Weights of a small GPT-style language model, trained from scratch on English Wikipedia.
Architecture: LayerNorm before each block, biases.
Training: a variant of Adam for these matrices, 546M tokens.
MLP neurons of a small language model. Each row is named by its layer, matrix (up: input weights) and neuron, and shows model dimensions 0-191. Each number is 500 + 50 x the weight over its row's rms, rounded and kept within 0 to 999. Numbers have three digits each.
After each neuron's rows, "fires in" lists the words (lower case) most often at its 100 highest values on Wikipedia text that the model never trained on. A number after a token or word is its count.

L3.up525:529536525450568512473556436470490399552453535480496555554425537442560473536471571335490485570540474468495469570448526500529518564513428449458583482497582524494539482509525539554445499499507464520447493439618563462503564531487493537413482500565476552472548471555563555494561524517408557556429540505473597498555476581536446481480485574448522507560508545504581458316483435460472478450542556452550573487525547518513486512485499451537451489541395447434433471556447534487415529599479549464450514530460535480470468420479546532541479515523470412488537573438512480413548526423511410567
fires in: "who" 41, "that" 30, "will" 11, "which" 9

L3.up738:509459547583506493505544578445473402437439492474572513401506440495457536461549488604481579474438482476441620585548548437607494495461551428434458539491538586528558559413502497556528485539554435575560549472550422572609550507370513524513474552475553564546503477362548454495530569497496461541466533496485530510469446549519466569475422529537563511491456497542477540454536461576519396494526468501485493520465447491507493467527476482438490550534432477563476472484498537479519455491500478600431482534449496471441547572469522517491489485507523511445586454557599460447517362510390473452
fires in: "they" 34, "he" 30, "she" 23

L3.up66:433476461455472575508481461575524548442516550391480411516523518431469536520524428601547503547532501405473532533552476468561458568463447501536506459386480502523496545565520527500479471483490430502568537492461557447438512564491489523468437540535479536581577373414486479487555391502648464596503572456415460523493471428391507520480405513571431503569490568552487488519449484528435456494518551519583568503422555550536480461464495425517539623436499528481531522590581522489484440586487496533446484536508555494492513472458523465522507552385483597463450508438498458507568470506522540511
fires in: "4" 17, "8" 14, "length" 10, "1" 10, "5" 8, "10" 5

L4.up724:516541494461539481499402483545485561585392444537487435530464447431507535557436492450508533462586416552483465500433610488449496553461435444596437417446592497488414508569462582563511555563489488466557529540499503560515428572529469480561460488560516514592505459456447570408506411527508559572534526496585558459591429453518438509498372542506499563496500644513467474564576428511550478481526526461566487483472528470518563398510498429480516577472544492545468560488472457514486481506493489487428477462466503590503522484397499439585448478511470477548470444539521537500538537393480464503
fires in: "0" 19, "1" 18, "4" 12, "3" 11, "a" 11

L3.up577:557635491461472510511510477620444526482449502501510425448477434482494520545516509516466440397492403579488563479491560564533462587415464514540426437466485538517440563508506474521502565416488506502538563487485497554492447528514439433489462500560502549582554459483463569442552578483558575510534462545565503353532465514433464505495319404408527471507521584471398512489485557489504398434555485520521447473489494532498529462500509435544539626457544507531441492420512518461510511525425501492543461507480496549581546347494519510542571505581511540524530500508503496584547523542496490498
fires in: "3" 55, "4" 13, "1" 9, "9" 9, "8" 6

L4.up182:518536494484466461557475473453520497515472511468508555531477517501490437506393528609516422484524483539568445513440463486485487452601492499454469478558543510609474425508476544533503483481486540489408498525475595501557361602525439471475495558588518465565521538473477416521504435459430556445511405526584537479458421562667493569499474551482474591617510460433575440438465494586501409575499532463567557521474514547432433504563524529556583521496451611466473469576472500459483425550565565457499485479567487486481455416498528477492465507621523433516428461461504469499537511508500503500
fires in: "film" 14, "by" 13, "to" 9, "initiative" 7, "album" 7

L3.up545:519498481546450465419549539460481414594571505510564496520481457474500534504492531600481514472455549542490530500468522376523526435449549406538468483464467535531493508333457578579573522459487460505468512464523486613476559546412396421456498476504469531564548528429476407550454562564444492471466565537562535562423402606459483604527522537574526567472486449484546467444555465536568472472519532481405479510419555531496441438515449436530439474537476570489519465433436535515417552506462555542394476572512523427533572532482540546566433504424491482476520458546487534485528546545508503496
fires in: "can" 34, "they" 25, "to" 11, "we" 8

L3.up571:525459503535486559443557498556458461500473531561480508564466407514509543522459546528422409542530437439516566380579527510589556497516489526442512532530489487439488487527532515489452498589479511596471529551553518436452517525383488511478568476574444506500460543511556508513562528510441521535392553440487525545543480549516557516458540531484488441477387502512463440443579520552520510477546497462509513477532466435395534395484523435538632506481447416482465565517533541499447497492635602487490578438498547471517449511522469670477420519429517469495610485518408501440469526516502392462
fires in: "that" 53, "who" 29, "which" 4, "team" 4

L3.up608:494487602519528503514525377523439380587473508447439522523484400504560540581446572560396493498542484509573566524482532517466463496542473465500560454476505427467551468422486464506417522445413428613476532497541483509474502539474558488504512463477473519393548555540488534522472530520452568538525580514540567503529551443485404489556526535439463504486462470568500510526503475431468464429575546492535469480464524466494424389543566526454489558514396517445422457610494581569496449553537457520495590441473501440521484502535482581497533451588501476453591570423448507438611527428546433502
fires in: "there" 20, "that" 14, "one" 8, "which" 6, "it" 6, "when" 5

L3.up730:354409552550525570492542503500465439493545514503572532481469522465536514497534517373470559520502509483500509465502449502508558465503567454437454465464480553503557493499515635448475473544503476589496486479491535552585444456398567524502520570558501564437550483423543487536471477461461585475444474574477521494429530536538507563500628558603531454494400559489461444491350521554573384454493475461500446521499506411502437521479464595478556566505453493394508484520561528428495575539462480459426526560482514431478461565517531521609553476461506541494446566450517481440517506400492526535
fires in: "he" 32, "just" 12, "she" 9, "kewaunee" 4

L9.up85:477480541497414573501540596434457432459465498543484459482479441447546518460539466514396403570494536544483572497500546460550477585498438473470466491443482576574411503364545512535477498460506600524548457508431503430461533509477500542438538575497543409525490620492468497581446519536376545500542497539541442461467503522509463525454436543488537644485501515439486566452584494408537406455516515581466499495461390586428466479540499494533489527420488464538434488512514506501540452423539504473568471520495475529615567528548557565446551431509490543556454457509545520502525500588598476472
fires in: "of" 34, "there" 15, "it" 7, "before" 6

L3.up455:419524560617514499489466443442485415522432508492525540534543484553549511458471501415543504482555463589467472468463480529616431434470507453452401476532555444489566479454518507536534423490486473571451535525488452511560424582447493509430538505591481459473508533464498536473442428453383565548522502551420555518495487491523438560433574596470567564443546530521445554395528513486531504488542554494563486516431490463598506459588493557442554551460510528503468510461610539476483454456543474465428535449557527485474433579567504549617549432483476450516582543484575440405523429436453441482
fires in: "she" 26, "had" 24, "to" 7, "women" 4

L4.up457:532442490404385510478577545383424473546600499551508442447505510546610505502485580502459539481412546488529579494396534466504444527478486407541403529542568564516517504463539437430544437451481555453444565421498521528475506504502512500517461481462590451422470499500517481618471542444513462504604489529508495524408624517512479446493461447561458514467447562473498562518483499495413481511496527497444541546506550376576463499495471479489474504545531440490460492422563517535564475471552540558489597441441487514476566578590510581464407447496482431559542444538455534578545498519527500578
fires in: "there" 52, "it" 16